{"d_model": 160, "head_dim": 32, "init": "normal", "init_std_qkv": 0.0495, "init_std_up": 0.0709, "lr_mult_qkv": 0.4, "schedule": "wsd"}
MLP neurons of a small language model. Each row is named by its layer, matrix (up: input weights; down: output weights) and neuron, and shows model dimensions 32-159. Each number is 128 + 32 x the weight over its row's rms, rounded and kept within 0 to 255. Numbers have three digits each.
Before each neuron's rows, "fires after" lists the tokens most often just before its 100 highest values on Wikipedia text that the model never trained on.

fires after: "St", "gu", "ch", "Car", "B"
L6.up555:130098164147108095107149102102134167158106175126159123092112150149157166135089146210120124152119177142170165077119193172134133080175141114120144113082135130086182149175121133106096118161143081080208086186102115126193108135082131079067103146137130129158064127117100202073091187119169135122133111136084161123142123128120177158156076120177109151123099170125147140148119162147122092096181
L6.down555:144125124006120139150123144071174134102109131115092085113093142136050084094180143169124138200111089109082111135169091114129128126145093153150058155163138117103091107075118135102136128109135133190169176063134142151128127187068162099117115126133150147208088119119186118157124110121090128124134069089123115068162070066117154111114154113119132112129175094151117189090110115139114139127133

fires after: "D", "d", "the ", "St", "| ", "- "
L11.up538:131137147129096142133146083071113128105141180116127126139177155134150164159208102155138138158086146122096120161132126142108232114203094178106117121154162079168151150101086121131103139087153096118152134202143163111093132099133095102148089142104125180162132117146148202088132098126144166147173161182091103156145095106168105181096201160152117057133101125133111118128153086129111067070141
L11.down538:113135119131158152133139107168188115112138161136146138104150085132163095076066153125121088179104153121118138140132119076050132076156121146062114166121093163120137165113127114183138140059118096135138104152129112084154101109094146149119119131067120118136098149132101155210157108127150117183080149110124165112118042139127130114139126142174128074109113113098179134116116177104135093129153

fires after: ",", "3", "4", "2", "5", "18"
L5.up191:152119114145129166148160114119099082185129170156157182130094147101136180126154131131105126113156104127146091098144099172158119101087110121137118129150167089074108144092135200128118074186130124090108143131106189192099091147195159180167156132133123109157197128136107151117137129150170110150139074172121088086191140102119143163151120119210088140165102176143161091146137146156123110118193
L5.down191:138144163124132144160124132151094106153094100084089123170094096114078085135153083148076046109153151096157096099141090119086148067105124126097141068110100121129144128143178163168165089115171142116154181139162137178163144154157117186130093086192107075106150165144055093114162134140104095169129085141110096106168174104143145165156119173094141130174144127196178095112180108153161110099163

fires after: "en", "an", "or", "Man", "man", "in"
L8.up582:143133166122152085146095121134053158169160110134122148082107191089101148141118184109117108053117127153164126168093172177126073128101086141117115178159145165166116122147183116143134114103181090117107161108086134120072079133221142085172119100107095127162155109093126097134151104127142103097171143162138175102102097167087092124135126182083156137128063129131115128196117181161116157068104
L8.down582:146187103129166110097162143159073076106117143098171118091107114106159076131101106137128101138145086142186095133087095106104196145143165164087130107138083152100147150204035100118109183158125184142099106149153136119168183146084114127172177109155162189132077162199153106133125098181124167144130093096175162104158128072130124124112149134105077118145109142141118132153107168133151100126068

fires after: "(", "C", "H", "B", "R", "L"
L4.up510:154151168098119053157104138102110150081081175134144148143133136141144153188114121130153141109131128076146103138096140120156099104132091134128157160121133164199112147095108123085135113134198122202123151117142141163118090128120111102120101119154097151182113138097046128000113097150172140057138110102135148151081111170145133087159157142089147191053125136084153095105125105110109101160108
L4.down510:110138136085179099157153091147171103132081108205134146069190156121139115147134124100133100085159121151143091142136127130156104140171191124089118149125048125117148156133137138103154179153139124150080130175074118126098168112091155137134121143073152133110159126208137176187054114156072140075107146116153121171091147167157136185131073073123135125160150106128188127182152098139146175116173

fires after: "ar", "al", "ch", "gu", "b"
L6.up610:172082195137143157197079127168086193117105125073160126104158129067144122088161160183121088110086111117132155081156200123156134135139146106112162156079148132091108162082152113102108092128144051154152132122139148122166124119039145104124127127169099129132097076131155156140048180127160173128156139098134106133183175145132133164169087106087158143131100138174130174110159135068152105094145
L6.down610:104120065172174103151088139092132118078089162105116058131130120087115102109138125145149173178140101187169161157133133152068094159144085112087113133152096136103085076119075157193142164105134175160139167140146110151113148118115112127097125083164146107135108139180085113092108130136086153209165177119131202115113074078127122036149125144132122090143149148139106133123194111095111130069128

fires after: "L", "l", "wi", "pr"
L6.up68:177156165106126177173089108153119151095104153149083134069119149184146101170143085182137134123102118072141094141129115177120176112177098157083137069153192138168100189096177076132118114116147107154113122105163096130105086166138129086124150146103169158153123081151114128198148083172151090101166144095112160140128137146174106140153155159160143140074130140118108141164110119193143142098201
L6.down68:100138146107149106156125092125095084133086187148116155110093134074097101150150101093124149093137128127133127174169156074135124108146115088173182139103070089147066186061139163069123160098128067090067109107138052138092124106047176146143147213148082057122094088074101139178112116158129089137072155094148110122129169096109157127081149117066140121150149130091145129125115125082119126120145

fires after: "f", ".", "n", "-", "F", "N"
L5.up365:154071160125117100120145081136162147120094143082079101128112094079163125083130157149136139157066152183146131155120167110096121078092085060129104082151191067127125131080126091104148083120062139109084101133079110176070115122137117121135115108162132147155149130104121065125068122154177124102100146109165119143138091127159111131163057107122144092122158111094134098080096160172136102186105
L5.down365:143160098120107106102106118156112113088146113117136121143091152192124162144167092208157137112116106104100098080068107158045118208107197121114087161130091169117130121187159177127186121126192166120167106128118115119151121089128139165137108100114111155062154145141123148104104091147078081165134060126121123118098133087131100142117145111105115147104081139145160102080155080117109157094106

fires after: "on ", "d", "at ", "D", "t", "s"
L10.up340:163087138080132095111164141137065142096110123094125127087084116104146128119150087115137057130133115066148080082120133129121193169110124146144133175127163114172087148110082183122083128108126130114153101135217091119137114086095106207142144111172141123120137139107125134073138091119034115123182147169082180164148167158137141150151132104124099089142101112089114131171131183113129113101173
L10.down340:141115160154176073130090191130033182103088129119108141156135164081148159167190155166114129176187088158160184120120118137142100153135118137091103153201162171076099101135164135110095162092141192149179171104124167110128168136119151120185144121129136166116077139167131109083141141155125184085119120114181119090166193133108091133140086113102170138145128101155088141048149093099085085136083

fires after: "A", "D", "d", "No"
L9.up44:093138179067124124086104131124120116135152099134132109093125092143126136181171083119120122199110159142159089095142100119139096066126134179200130114153117138161127107121121126149154120156160135046169136154221114151111077167121084127065112108080145192141075108172127134093112116166160142145169099135079131106166120173152094162121210141165116114173105096145128164182124115136119110121152
L9.down44:107146091155116094180181114166153148162155133165137090147152161131150087157074118132147120127133119092145154091113061153101162168123148091142082148167075110142147131143131085107108100172076170173098174173105077129191122157171116116168129133122124115149122113161074078098173112133149155152102063067172164108150113120094113153131084121194124116070128078086085118122138146170067126119074

fires after: "In ", "in ", "\n\n", "a ", "ation "
L8.up403:140119113129086164092121116163109159163072139134155114153127149151141070122170095175106091130099150180193119147112107093173089133160078062098094108168165117113063122115123076134140147183163136132140169175125168161103118112167100090176116148093133057113106172091118141155083132128064208107105172148159115152170164184140101130105162165069102102186098162135143136158146101134117134152088
L8.down403:113176172108122129111111097101110125133115164199065120123178137119113169135122143080051088060122103116162146207101187165070121170137129096122112124159058120103143116136123081129089121212169100108136120100114123152121128139140107113145115164138104094148130092097125114132121064119165150088114169165159119097148092133125159177124119174115171127104169147152035174106152168111140117110102

fires after: "D", "es", "No", "re"
L10.up585:172160100069139103089141172128120092132103080063166145128085178129082140127161162133111151116069112104120031103070109185134124108219104146159122115169141098109124153138143159088138080122106137095138168188161120135065121140095129107081162127100138138120109156120121178115143133132135084175145152127071125165085145118105191114157086151146101140109138074151072157153079117122073096116124
L10.down585:147105100142158105134154095163133113117133138113164126119126046130146105138177129108136104101143100081085078048102104091106113166123145216108133157166089111120111124137101116124138117130140130147145134113215122141223164096163107123111086095127147051102153092116142093109154150110099067149066073121143132150153090092222185163160134127085091083083085174087110101130200102137103116163149

fires after: "d", "D", "\n", "J"
L15.up304:162156121125130131172098188140093186123101167105113086157136095079144152149161079140130138150106136128093187096083146138098115145114091121161175167079129073119103122061095147107089162151090116141172122144129101100152079111153160060079114139133135132102134078130074125167102162123154107107175118148046139128183135172146126163106121106160145100100145142123030083057079135110129103114158
L15.down304:173119122124137168173172117146153140127112140141104183141125131082159130177174099124104104126168097139165152152123101171104094165150123132086135096119131058114127146140113182158154154136179137074163146091118154150143138084165142126191171124180194156067128104162152123076184085088160181119118122141174107122081080120140139071152091106096165134115086179125096174083231143174194130100105

fires after: "B", "F", "U", "f", "P"
L10.up291:177097124140092129136128116189157083195094136148117134183131134104118124076077089154114121183122157155105062164133102132139135168113138142133094101115162041147128134140105167148129094192094117133145123149166120119100168164113184158110140136118139206036173156109165132147099167155169139073082116145223107146107190121155089162133151093118125149067131095106091141094127130142105127112160
L10.down291:137087156077049120090130118182179063108141149080139166133074128090139138145149100137119103131108153091050091146117171109109127141157123157121119111117123160065123097124152153097153103154145136104121126115092132111092071085137132124071080105132106118111076129106172166088123098052058151129113082131151084113171139091067150193093106113112149156181163122097173117103146138132124093111135

fires after: "D", "S", "d", "a", "an", "A"
L11.up244:093118123094140120131187123091139187118165110120074145147159188132148117170141072096140160134141107108130110191125151103116151137168136206195127156137109118170210100086088140151194129110102094118128134166173158131096177096138088187114149123079181135175156150156115135097110109145141144169154146182098152217169112187122127115119145082132142108159107106121123095096179167136099144064119
L11.down244:118110146154156078084138073179108116123175138090182097127080100119173106147093151123132095140109124134097173132155133146101151106164123119076149153142154227112107153160101175155074102133172133140109048096132110118135100136122163168136112130146172144137113081179114044063148148153126078103132090115094147065119135158133106058110081141187092086129140154146134117117180177137060096188125

fires after: "en", "ex", "in", "or", "Ex"
L6.up84:163118169115127130172135137132103152117163120138102168121140110083153148166123134118091112089114123156122143074091151131189069093155134152114179123127138152130113144162074110121129139106134118086078185051056148070088124188167115109129144184114151112103120090144138155098120121121134086067156181200081100148124110154150154088163100146063152142153109164116099122183097171083097175080123
L6.down84:112171139098150108109145116147099083087123149096133140053135136135153111138130180119120058131150075182146157146128108128082130148088126180096140126141091143108153170123133114129121118110183061130095134149142158152122196100113132101116165087087104153121104123092127098070113136178127119131109073141145179127132086172021083122134192146072129098127166139161160148183144133135111123146113

fires after: "1", "g", "2", "r", "st", "t"
L11.up42:112134113126137167129175115111079114147113131195134132183159159041143154069200100181120137113099104101129083104124137139110151150123149080122139170177122157151115146143079107126115134084114153082057162088105158110113068150112141146125145102080170079115107148153122143140131148142162179139142201141125201141127127149138145168163135124145148054138135084141124146187098096138121132158127
L11.down42:109167138141083153141095109103139216166116184106191121076100122143145180154101132136058143161119091161137126131152156098149142195103134130116114162127152124102183175093093059118078123094175103189152114079145151091075162190117128130138133079131078182138185158136145108146169142130130084090152076175098139120106109130108159125112170103090136171100104129126125148114098148138144143119098

fires after: "D", "d", "dep", "1", "s"
L11.up152:123099078068152146111041153116090122154088114089120169134136087118117154113132049156164163121152188104151126124155095123132163185196097108131165166153177136172075095108087184122162094136157088077145115121093110104136112147082124117123130146202099114165098153091075129075113144107089094165180159120093133177135164079109084108129094139159122159099156115078109104150172129154147100113166
L11.down152:109085158101133087080122129176163138124121129117166171140154153082150091191113107119137159068098177149147155112087151084108116114125101098105103075146144053147153080131196136069100096127103110112149132116101069156190138133127138152153128158130123159189087154168159161133136123146100150103081090091143100161169094123098098130105123134107133158121205133240173140107162196188114139098152

fires after: "c", "b", "t", "r", "l"
L8.up86:101084152126127126083152091147160147149071159121129121195101126111150109147132130089157119115144150113115097162179106161099129086130141130101146097161170199188132157111086174108120099198167127150084149125167107131056126183123101168122112059129125094138063155217114144127108097170090097142149187146141139174156096139089118091167112103106150120097087099089115144121097115110137137197115
L8.down86:085163132131113123124096147107092165101183142148157139116167079124092105156114174188106184127105137172170165159122135104163084136136093089153124161086119140087187180103144114142164083129087099118158117108122142154135162106165133134100132219086167152104218158071127130077113098176145105085104103111106092150140170122083144136088158138190100118118150115117139146125169178203121191124112

fires after: "L", "W", "w"
L4.up590:151160120107161155180099135103139146090185174119131158113090142111176184150052104151135117080105101070125056189083131125117104095170092119111135108135176122152099192122169082116107087118174110094136103161163160159094077088170102130191108083127103096203177146086068111118128095143103168119116136086107173089113118133133155141147162118128157182132082097086166125104118119207151175161202
L4.down590:143137140146130093140145083171151093129116145149127162085140136132130141082192123173124104165134046110136090113104137069131141113122120173116142210108088103128143109079073161159121119101171091146084146089070153082093142133081113124124156101110083141103113101096123166126113141164163126067101171092144132145087150135160150129136038175099125020138158122102159086168120110103113094129119

fires after: ",", ".", "| ", "5", "more ", "8"
L13.up183:113078120110082125074110122111164133087117078096173179131049152105124171122109148100081087125149138108081082060102141105153132169141131136066095102142089101150188140132145067114149117179183142032076126131186118152132101102136148105070148134111145115159127133085123162134104110123129183052130067155092103081143103124113133109153111126122097142151060154187114079128146140099132132113104
L13.down183:138182103154138167143138126121022160181136148122074096141145153101110128091150158139131085136149137164132114129141121127040123118133139119124112160163123111149121186077113176160130131055158118070187087145179092151116132130126113134107162168130133073108144127158101132154155194108100132110149094084121148122198132130181114136143129206145147081089153177143150110114122078056037162137109